python train.py --num_hidden_layers=12 --hidden_size=384 --num_attention_heads=4 --num_key_value_heads=4 --head_dim=128 --intermediate_size=1536 --vocab_size=2048 --hidden_act="tanh_gelu" --norm="layernorm" --norm_place="pre" --norm_eps=1e-06 --positions="learned" --qk_norm=false --attn_scale=0.0884 --bias="all" --tie_word_embeddings=true --parallel_block=true --init="normal" --init_std_qkv=0.0242 --init_std_o=0.00495 --init_std_up=0.0242 --init_std_down=0.00495 --optimizer="adam_variant" --learning_rate=0.0014 --beta1=0.9 --weight_decay=0.14 --lr_head=0.0053 --max_grad_norm=1.0 --warmup_steps=316 --schedule="wsd" --decay_fraction=1.0 --decay_shape="linear" --final_lr_fraction=0.0 --batch_tokens=131072 --max_seq_len=1024 --doc_mask=true --train_tokens=458700000 --max_steps=3500 --dataset="wikipedia_en"
MLP neurons of a small language model. Each row is named by its layer, matrix (down: output weights) and neuron, and shows model dimensions 256-383. Each number is 200 + 30 x the weight over its row's rms, rounded and kept within 0 to 999.
A block is one neuron, or neurons of one layer that tend to fire together. After each block is what it responds to, as a language model described it from the Wikipedia text at the highest values.

L9.down126,189,225,167,143,175,239,169,178,209,169,195,183,219,217,245,210,222,175,193,216,198,134,221,202,206,168,281,221,209,170,237,156,198,196,209,183,188,222,187,183,221,173,209,187,209,208,177,207,209,219,195,142,219,212,198,234,172,165,206,229,199,218,232,153,196,193,235,187,243,207,172,201,195,206,263,160,182,224,120,232,212,228,187,198,186,170,123,173,214,211,229,216,190,249,162,228,165,217,240,208,218,191,203,220,195,215,235,209,129,197,200,229,210,172,139,186,133,186,176,181,227,231,186,186,226,200,129,230
L9.down362,191,218,149,208,184,218,215,173,205,134,216,212,205,189,213,154,260,234,198,240,241,221,203,213,185,150,164,168,224,243,219,231,152,156,216,175,228,217,188,156,197,253,214,197,157,158,197,117,186,163,180,117,225,194,229,217,206,221,212,193,145,176,165,181,164,206,186,231,228,168,195,250,252,203,213,148,230,224,197,232,223,251,249,206,169,180,202,197,195,195,182,204,193,182,234,178,220,218,198,168,190,183,244,226,178,231,190,171,185,202,252,171,238,229,210,256,194,173,183,207,201,161,194,168,196,205,175,223
Description: Table and infobox labels. Word-piece tokens inside column headers and field labels of wiki tables and infoboxes, such as Pts, FG%, Website, Competition, Registration.

L6.down303,222,182,170,163,215,185,178,172,190,174,204,205,196,195,189,192,212,183,232,259,166,237,231,247,212,184,210,213,238,209,232,232,186,183,199,225,226,200,224,194,210,198,157,208,240,195,211,240,181,157,216,177,216,216,168,240,257,167,214,242,220,204,159,217,195,219,220,216,209,172,170,206,207,230,237,209,203,195,198,199,207,156,187,203,123,168,230,155,245,175,180,234,190,189,240,204,159,233,227,221,212,201,196,182,209,220,229,240,219,204,242,218,191,227,190,202,229,166,152,203,204,214,175,230,177,182,155,178
L6.down549,189,147,142,206,232,200,176,242,246,176,171,163,160,109,254,215,249,229,211,204,179,209,211,217,218,181,212,245,160,215,265,225,165,194,232,188,180,239,200,225,194,218,199,249,250,255,190,112,171,235,226,196,171,200,166,216,267,178,223,221,218,154,232,172,189,223,212,168,218,204,230,185,148,178,178,222,192,205,164,176,194,218,197,197,157,205,182,156,209,176,195,224,173,156,182,239,190,196,222,241,239,202,181,265,213,225,137,163,172,218,214,155,188,188,232,247,204,174,167,181,190,207,183,216,212,167,185,187
L6.down651,170,193,219,159,199,191,190,160,171,186,242,203,205,226,234,152,232,191,145,208,177,182,216,165,180,178,203,185,204,193,186,217,244,178,199,175,218,247,265,220,145,200,198,227,164,185,209,218,188,158,170,200,207,200,233,198,151,152,214,191,213,181,190,189,158,194,283,210,252,163,227,198,158,177,232,202,201,220,217,192,215,194,193,231,203,198,190,210,215,245,228,233,223,193,219,198,192,163,186,122,251,155,206,180,245,145,211,240,199,169,186,175,294,193,198,174,151,234,244,194,204,225,148,177,188,182,189,156
L6.down746,194,207,189,207,192,203,137,240,208,198,264,191,188,183,168,190,200,174,218,207,214,227,198,209,168,184,227,233,191,216,209,234,204,181,225,209,228,239,167,193,216,236,178,213,213,196,189,185,216,227,184,216,257,194,160,166,194,171,151,214,218,139,205,145,207,178,227,113,233,223,194,227,193,240,234,157,208,173,211,203,222,173,216,162,216,233,201,223,188,154,219,216,129,197,214,198,178,189,241,199,221,166,259,170,181,264,178,194,194,231,227,202,187,248,204,279,169,231,183,171,241,170,193,282,201,204,251,168
L6.down905,223,170,213,194,182,179,225,260,248,219,203,200,232,210,208,224,201,198,161,256,246,189,271,218,185,247,216,242,213,213,141,187,207,236,168,216,231,192,155,243,238,206,200,168,216,229,158,212,208,235,248,269,206,233,114,228,227,242,220,181,173,189,196,139,206,186,210,207,225,157,182,180,229,225,171,197,108,204,224,179,197,226,188,161,177,219,232,193,165,194,208,220,189,218,226,194,220,186,183,199,178,150,211,180,184,218,184,237,216,190,237,168,214,198,202,197,179,251,148,190,190,180,153,259,233,231,193,213
L6.down943,216,209,247,205,209,185,148,206,167,232,155,200,172,284,175,152,224,239,202,183,156,175,185,190,222,215,198,190,230,155,194,184,222,193,178,247,209,171,234,222,164,209,160,214,159,196,194,229,253,208,155,213,223,168,197,190,210,205,266,201,191,144,243,215,192,234,220,208,238,197,186,195,201,177,197,217,220,237,201,180,160,196,199,238,191,132,183,201,170,227,184,180,189,204,177,167,155,171,197,217,182,267,193,202,194,235,201,191,224,168,179,191,260,163,218,203,227,232,184,158,183,194,175,178,178,190,218,237
L6.down1339,203,191,170,205,205,162,205,216,216,216,189,223,237,202,173,234,219,224,136,217,233,198,245,220,189,189,176,233,150,192,165,210,160,112,211,183,182,225,198,184,252,195,224,279,212,216,191,153,208,245,187,180,184,202,189,207,178,206,229,170,185,149,209,167,204,176,270,194,190,178,218,265,190,192,177,238,156,187,229,144,140,204,238,193,154,205,157,192,137,155,187,202,168,183,165,207,207,180,170,175,247,148,209,283,193,235,226,178,160,202,251,199,173,191,280,218,205,215,206,200,205,253,265,164,183,176,195,232
L6.down1343,197,182,195,180,147,225,161,226,240,185,205,237,252,131,234,175,184,213,216,185,217,242,218,167,142,230,203,190,208,197,186,216,171,246,196,228,204,182,225,165,234,213,253,226,246,260,128,112,221,195,175,169,209,199,222,286,206,175,213,208,141,155,254,194,213,260,251,166,187,203,217,201,223,215,174,207,198,174,248,220,182,190,163,263,218,196,170,153,206,178,217,146,222,219,194,175,174,197,233,233,166,169,184,186,156,211,200,206,193,204,199,181,223,234,177,252,206,204,212,162,277,187,226,245,167,224,177,188
Description: Table header separators. Column separators and cell starts inside the header row of markdown tables, as in | Team | W | L |, | Year | Title |, | Party | Candidate |.

L8.down327,196,196,199,200,215,211,225,269,201,222,254,135,177,188,194,212,233,244,240,180,194,154,207,234,239,139,151,172,225,183,204,193,182,201,227,195,193,199,239,234,249,242,215,207,149,186,164,189,173,136,183,204,226,233,229,208,199,238,223,199,174,183,220,197,198,209,202,164,193,166,216,248,203,190,190,195,249,209,217,149,208,227,195,218,174,247,199,179,212,186,256,248,237,211,193,188,218,160,199,187,201,120,190,215,198,246,223,163,186,290,183,212,189,188,190,198,205,171,204,183,216,232,224,237,214,218,199,204
L8.down691,215,240,236,214,190,187,192,168,195,197,238,225,235,222,225,190,192,231,189,209,183,160,218,193,219,226,191,190,167,171,183,271,195,229,232,181,182,215,204,192,235,204,182,215,178,169,149,170,154,163,158,209,192,181,234,173,218,158,209,203,227,199,183,173,174,229,193,196,243,204,194,240,165,164,214,177,155,186,182,99,186,189,203,227,199,185,204,191,165,163,146,203,184,185,234,155,183,230,228,202,208,195,172,226,225,146,218,257,176,193,205,212,211,253,209,206,176,217,187,228,211,190,167,170,173,197,232,221
L8.down1073,220,170,209,194,192,179,219,246,179,168,209,215,193,206,206,209,202,186,155,207,176,160,222,180,220,190,170,188,196,188,238,203,187,205,237,197,238,183,201,203,242,196,245,225,181,187,157,146,218,181,216,208,252,176,162,163,189,210,227,219,138,185,190,189,201,252,136,166,176,196,177,186,170,176,215,230,224,219,208,166,185,215,197,167,180,210,173,193,200,178,218,238,218,199,159,174,208,171,210,247,179,146,227,236,137,212,167,174,170,210,219,148,198,183,280,205,195,184,180,118,267,217,246,179,235,231,241,216
L8.down1375,206,183,160,242,193,230,211,160,171,211,204,174,235,205,222,194,193,260,211,201,190,210,217,215,211,222,189,227,207,198,182,214,249,230,252,203,194,191,163,165,182,184,207,233,154,147,182,151,197,155,209,231,189,171,152,212,230,177,170,206,190,204,233,196,227,213,221,203,188,217,146,223,198,202,201,209,241,168,260,207,191,181,208,200,193,233,221,216,218,183,165,229,214,224,230,177,184,200,237,222,187,198,221,191,162,295,196,161,179,212,210,177,222,234,166,219,211,179,214,219,175,234,195,199,192,191,242,210
Description: Table header column names. Tokens inside the header row of wiki tables, right after a pipe or semicolon, such as the % column after Votes, club, Team, L, League, Film.

L6.down9,184,209,231,164,178,206,215,164,198,193,207,218,180,212,180,225,221,181,181,166,165,277,146,215,229,191,194,233,160,205,142,186,200,171,219,175,185,203,213,195,154,192,189,194,208,203,222,244,197,211,187,196,165,199,186,170,194,181,130,246,176,200,246,193,201,223,209,193,250,182,172,187,202,150,233,194,220,193,239,159,228,216,235,227,184,192,204,241,189,227,190,176,213,206,213,208,183,201,222,229,161,171,209,227,237,214,217,240,207,256,186,227,223,212,202,189,249,210,171,180,178,187,202,157,193,177,147,189
L6.down411,191,192,215,167,237,226,226,210,213,173,261,168,196,185,225,208,240,191,223,144,199,235,183,191,176,261,190,165,179,226,198,173,210,219,159,242,171,188,206,202,239,136,182,187,202,214,232,207,216,195,212,189,223,230,204,208,248,208,174,232,235,187,195,262,193,213,204,159,214,211,233,195,204,179,208,215,260,202,202,181,193,196,168,179,184,170,140,222,200,148,153,168,174,168,202,202,238,170,207,192,186,182,226,191,188,253,237,230,182,190,218,189,189,165,175,194,220,205,186,190,177,249,189,194,186,180,197,184
L6.down543,265,170,221,205,187,184,143,177,182,217,193,199,188,243,237,208,227,204,184,208,217,127,182,200,192,215,242,181,175,210,238,202,157,203,158,150,244,187,228,161,193,193,216,206,232,123,194,189,190,177,207,229,165,202,189,173,248,202,214,183,191,168,148,192,185,144,161,179,182,216,221,165,158,171,183,175,170,205,186,139,179,164,187,186,170,183,183,223,218,212,241,224,239,185,265,173,171,168,202,255,220,113,197,220,147,167,187,223,184,119,197,174,182,158,256,207,216,219,176,227,206,188,184,187,180,220,194,234
L6.down644,205,227,177,217,239,202,208,229,239,201,190,199,202,217,207,182,236,263,249,210,222,224,173,207,162,172,195,249,202,200,206,214,290,196,203,209,247,237,183,196,211,190,192,187,213,211,162,191,199,249,172,189,135,189,148,210,180,154,199,241,165,230,213,247,254,206,260,172,183,167,197,145,202,233,177,204,249,230,269,190,275,198,172,177,167,176,190,224,203,145,181,190,209,228,228,213,174,204,152,170,180,185,214,172,201,212,173,204,180,179,216,218,209,191,222,204,208,256,192,229,191,183,165,192,238,217,230,212
L6.down768,166,181,194,225,177,172,224,193,200,172,188,197,186,257,190,253,210,235,190,199,231,198,246,186,196,208,172,172,168,203,186,200,223,257,191,211,228,200,195,175,160,229,184,235,227,209,197,202,249,165,226,140,237,144,186,186,201,202,239,161,208,190,170,183,253,242,215,241,247,251,182,207,225,211,170,233,188,214,191,242,212,187,204,184,203,145,166,195,162,210,255,200,186,238,236,198,206,143,150,142,194,126,213,162,184,192,204,230,210,195,227,181,255,187,215,224,195,158,246,202,178,229,208,196,216,229,182,207
L6.down950,176,253,211,173,165,168,176,201,157,175,130,236,166,202,162,247,157,255,175,198,218,219,191,142,221,169,147,184,194,213,207,180,181,174,212,242,231,187,250,203,142,249,260,254,181,203,203,169,137,178,195,224,193,138,173,188,174,172,225,213,216,191,201,175,244,208,191,223,242,224,204,181,251,212,191,203,181,199,200,135,205,147,208,174,219,242,175,180,225,208,223,172,171,242,223,176,218,172,201,232,224,265,202,155,174,236,205,234,215,249,204,213,224,186,231,204,181,223,183,186,223,206,208,231,293,185,190,170
L6.down1194,190,224,216,143,179,168,229,121,242,256,207,249,154,164,167,209,188,210,194,219,207,212,232,195,159,215,198,206,227,177,182,256,215,201,140,234,169,209,224,187,194,239,217,177,155,213,249,186,237,161,142,209,184,199,140,162,218,197,194,172,173,155,263,223,179,164,165,195,201,147,184,163,209,210,202,247,142,167,245,181,194,245,204,191,207,166,191,208,192,170,173,190,195,225,206,197,210,252,180,234,153,229,203,161,213,162,216,212,160,201,208,182,233,223,234,179,184,121,227,227,165,198,164,222,176,179,199,160
L6.down1522,136,191,223,195,216,202,202,217,213,241,196,178,143,159,148,156,186,226,231,213,215,181,208,182,226,193,162,252,198,195,262,248,258,205,218,217,190,207,186,180,191,177,196,201,169,184,220,166,236,208,180,197,224,172,246,173,181,213,203,181,224,121,248,160,208,213,205,164,167,166,245,177,199,137,175,177,263,228,213,202,159,168,199,214,226,163,233,182,223,162,247,220,186,215,194,153,205,203,199,166,216,218,226,200,160,186,148,200,196,243,207,177,197,210,202,185,213,191,227,249,178,180,162,209,217,244,203,212
Description: Table cell separators. Empty cell pipes in election and statistics tables right after row labels like Conservative hold, Turnout, Total votes, plus scattered word endings like -ive and label colons.

L9.down27,182,255,189,196,238,232,224,227,241,162,164,170,189,131,209,187,200,223,164,193,184,188,190,154,227,204,209,166,180,215,243,187,155,196,226,238,229,204,170,225,250,211,191,226,268,128,220,206,195,215,211,195,242,222,194,224,204,217,183,198,219,123,206,212,224,241,212,265,205,240,171,240,196,159,231,180,258,181,165,172,191,158,178,218,194,220,209,192,177,137,188,191,176,146,205,138,223,186,251,218,217,230,228,226,190,223,224,204,225,215,191,155,213,181,197,158,158,244,196,217,250,236,164,250,161,215,255,197
L9.down809,276,174,147,188,166,208,126,168,215,212,173,217,202,216,193,191,242,191,222,193,230,205,180,259,239,235,197,241,219,258,176,225,191,182,169,135,160,177,208,184,171,198,205,187,192,196,231,206,195,229,216,205,182,184,224,138,228,221,225,213,239,182,254,160,219,230,214,250,165,181,206,218,191,228,211,180,175,196,191,201,174,186,157,214,171,215,175,225,161,187,159,195,242,260,209,200,181,200,268,217,222,189,160,180,200,165,169,155,174,178,231,228,136,157,169,188,199,206,179,227,216,245,160,162,205,138,213,168
Description: Signed table numbers. Plus and minus signs opening numbers in wiki table cells (vote swing, goal difference, e.g. +2.4, −1), plus empty cells and mid-word pieces (re, en).

L9.down259,237,175,140,201,236,274,239,252,192,232,210,184,191,204,182,199,213,216,198,176,152,230,196,134,203,214,160,163,143,186,134,194,250,206,188,164,184,152,155,160,236,179,157,209,234,138,162,231,252,223,197,181,209,185,210,255,206,182,242,215,163,193,250,178,182,197,231,202,229,202,227,216,252,225,223,210,249,202,176,229,192,296,179,240,252,212,242,208,206,171,187,203,241,226,252,149,172,183,217,195,188,220,213,153,180,137,171,212,210,188,180,217,231,226,224,198,160,197,278,181,240,197,165,187,190,186,160,168
L9.down845,212,197,260,147,185,230,152,183,175,252,169,208,179,204,155,229,170,211,218,188,197,190,214,204,220,192,213,122,204,181,195,221,191,214,141,198,200,205,149,229,216,190,229,214,222,227,205,230,224,225,207,178,185,193,193,209,179,195,192,235,190,209,190,168,197,205,216,225,206,197,182,184,191,279,191,164,190,221,200,207,165,229,208,197,185,260,205,193,198,203,210,198,227,192,216,195,161,238,186,226,213,96,154,179,151,211,211,184,227,232,169,139,203,201,148,190,208,208,196,208,159,219,166,222,174,181,223,166
Description: Early letters inside words. Short word-piece tokens such as r, l, sh or b that come just after a word's first letter or two, often in foreign names, e.g. T-r-out, K-l-íma, sh-allow.

L6.down1,202,213,222,189,171,199,223,208,198,191,221,161,198,208,158,281,196,240,178,244,206,173,240,243,213,196,252,233,259,200,206,208,215,137,139,235,188,180,258,216,219,146,227,166,184,135,184,227,184,139,191,209,203,218,238,213,230,188,171,231,227,206,201,186,181,174,175,195,144,241,225,203,205,174,173,199,215,224,212,231,155,174,200,215,187,171,203,172,227,230,191,198,211,168,221,236,191,210,205,182,174,211,194,195,235,194,190,207,195,198,217,184,185,192,223,229,250,222,238,152,196,183,224,173,215,199,181,187
L6.down126,263,189,207,207,232,215,201,190,189,165,125,225,201,174,155,207,214,227,196,201,222,248,211,220,207,265,192,181,207,248,181,195,215,195,179,167,165,165,263,140,224,164,205,229,235,180,190,176,172,188,232,191,157,193,156,208,134,183,156,176,239,223,258,219,202,163,239,205,209,197,198,144,177,173,227,173,194,209,254,252,204,211,225,206,192,154,214,224,265,174,188,179,206,189,233,163,190,229,254,144,143,223,209,214,218,189,158,173,230,178,188,253,176,198,219,217,180,191,214,200,198,209,166,168,198,157,182,161
L6.down699,213,186,118,232,138,139,222,129,227,229,186,165,167,184,201,154,253,149,163,170,218,185,178,218,167,222,223,225,196,193,169,204,252,209,192,240,158,251,240,135,252,194,212,180,251,242,172,180,218,193,205,229,203,247,230,136,242,238,175,207,202,294,227,245,262,156,274,176,264,173,181,167,215,207,212,184,201,194,235,199,166,238,198,164,181,207,242,192,230,157,171,188,199,241,180,202,168,184,199,185,162,162,159,191,191,203,237,172,211,218,200,246,192,177,139,185,249,237,190,184,185,190,170,180,254,230,262,207
L6.down703,204,231,212,204,153,201,226,172,211,255,216,183,191,182,202,191,182,178,219,214,223,156,217,223,160,231,233,229,179,168,181,208,206,250,212,238,158,185,205,203,147,220,173,228,232,164,196,191,160,205,229,235,204,214,229,175,201,251,215,193,160,233,194,201,163,192,152,137,182,223,196,226,145,201,172,217,202,202,229,218,152,210,159,230,188,196,241,226,225,225,185,200,205,162,223,191,207,139,174,209,190,220,192,212,173,200,264,151,180,199,232,205,186,225,139,208,251,231,209,194,223,218,187,186,149,171,199,185
L6.down705,205,227,209,233,135,207,143,199,160,181,197,189,233,169,246,212,194,213,201,203,199,174,205,224,224,213,170,238,181,195,184,211,208,220,150,169,136,229,191,164,208,233,211,152,165,173,184,219,234,261,216,198,134,146,186,192,196,209,161,185,208,241,250,157,178,192,186,216,244,215,171,235,210,162,178,207,221,233,198,206,163,251,186,206,201,195,226,169,223,244,236,169,205,145,234,164,168,243,201,244,238,159,208,198,139,201,154,220,195,161,227,210,201,193,165,186,209,176,238,155,266,266,155,194,188,153,225,191
L6.down971,170,173,183,213,196,246,178,207,192,182,176,181,174,228,234,246,165,213,174,152,234,188,169,216,150,221,214,225,162,218,222,222,182,241,181,239,234,242,209,163,189,226,207,164,168,185,191,224,209,222,196,239,178,223,195,200,210,198,183,160,202,198,196,198,212,149,234,250,251,223,210,254,190,233,163,142,188,202,227,234,187,180,199,233,200,141,245,194,203,156,203,216,251,230,209,139,210,209,150,210,247,229,215,256,175,145,198,201,168,217,226,130,204,205,150,186,209,150,230,171,203,171,200,165,180,196,165,215
L6.down1143,190,193,174,230,248,217,172,218,219,183,186,198,158,229,236,184,177,183,235,192,126,194,169,176,190,141,221,261,209,251,210,153,194,189,174,203,175,183,240,178,199,149,256,180,258,266,200,213,178,232,191,193,245,195,224,166,182,200,231,187,169,215,198,151,180,207,219,201,169,221,160,175,179,238,222,225,249,178,169,154,162,204,178,139,206,220,157,196,144,124,184,197,179,191,212,189,253,185,168,195,219,252,183,231,201,227,205,210,252,160,211,271,239,229,120,156,208,212,176,238,172,194,160,189,194,175,156,204
L6.down1308,217,182,216,136,211,177,147,111,226,250,214,235,180,240,155,215,207,167,226,161,189,194,174,200,212,222,175,258,198,229,165,230,196,156,220,164,209,219,225,113,184,185,189,268,212,190,165,161,194,189,190,205,202,247,161,203,213,263,162,133,170,220,182,203,187,201,194,201,215,150,175,192,213,217,197,209,228,151,233,212,217,201,215,170,182,227,141,187,196,160,173,181,212,165,207,244,186,187,228,175,290,152,205,236,219,189,243,178,235,138,202,183,192,231,211,244,214,148,190,257,212,219,217,140,216,202,102,195
Description: Word-start fragments b, mo. Opening sub-word piece of a split word, mainly b or mo right after a or his, as in bout, broken, bar, movie, motorcycle, plus scattered mid-name fragments in tables.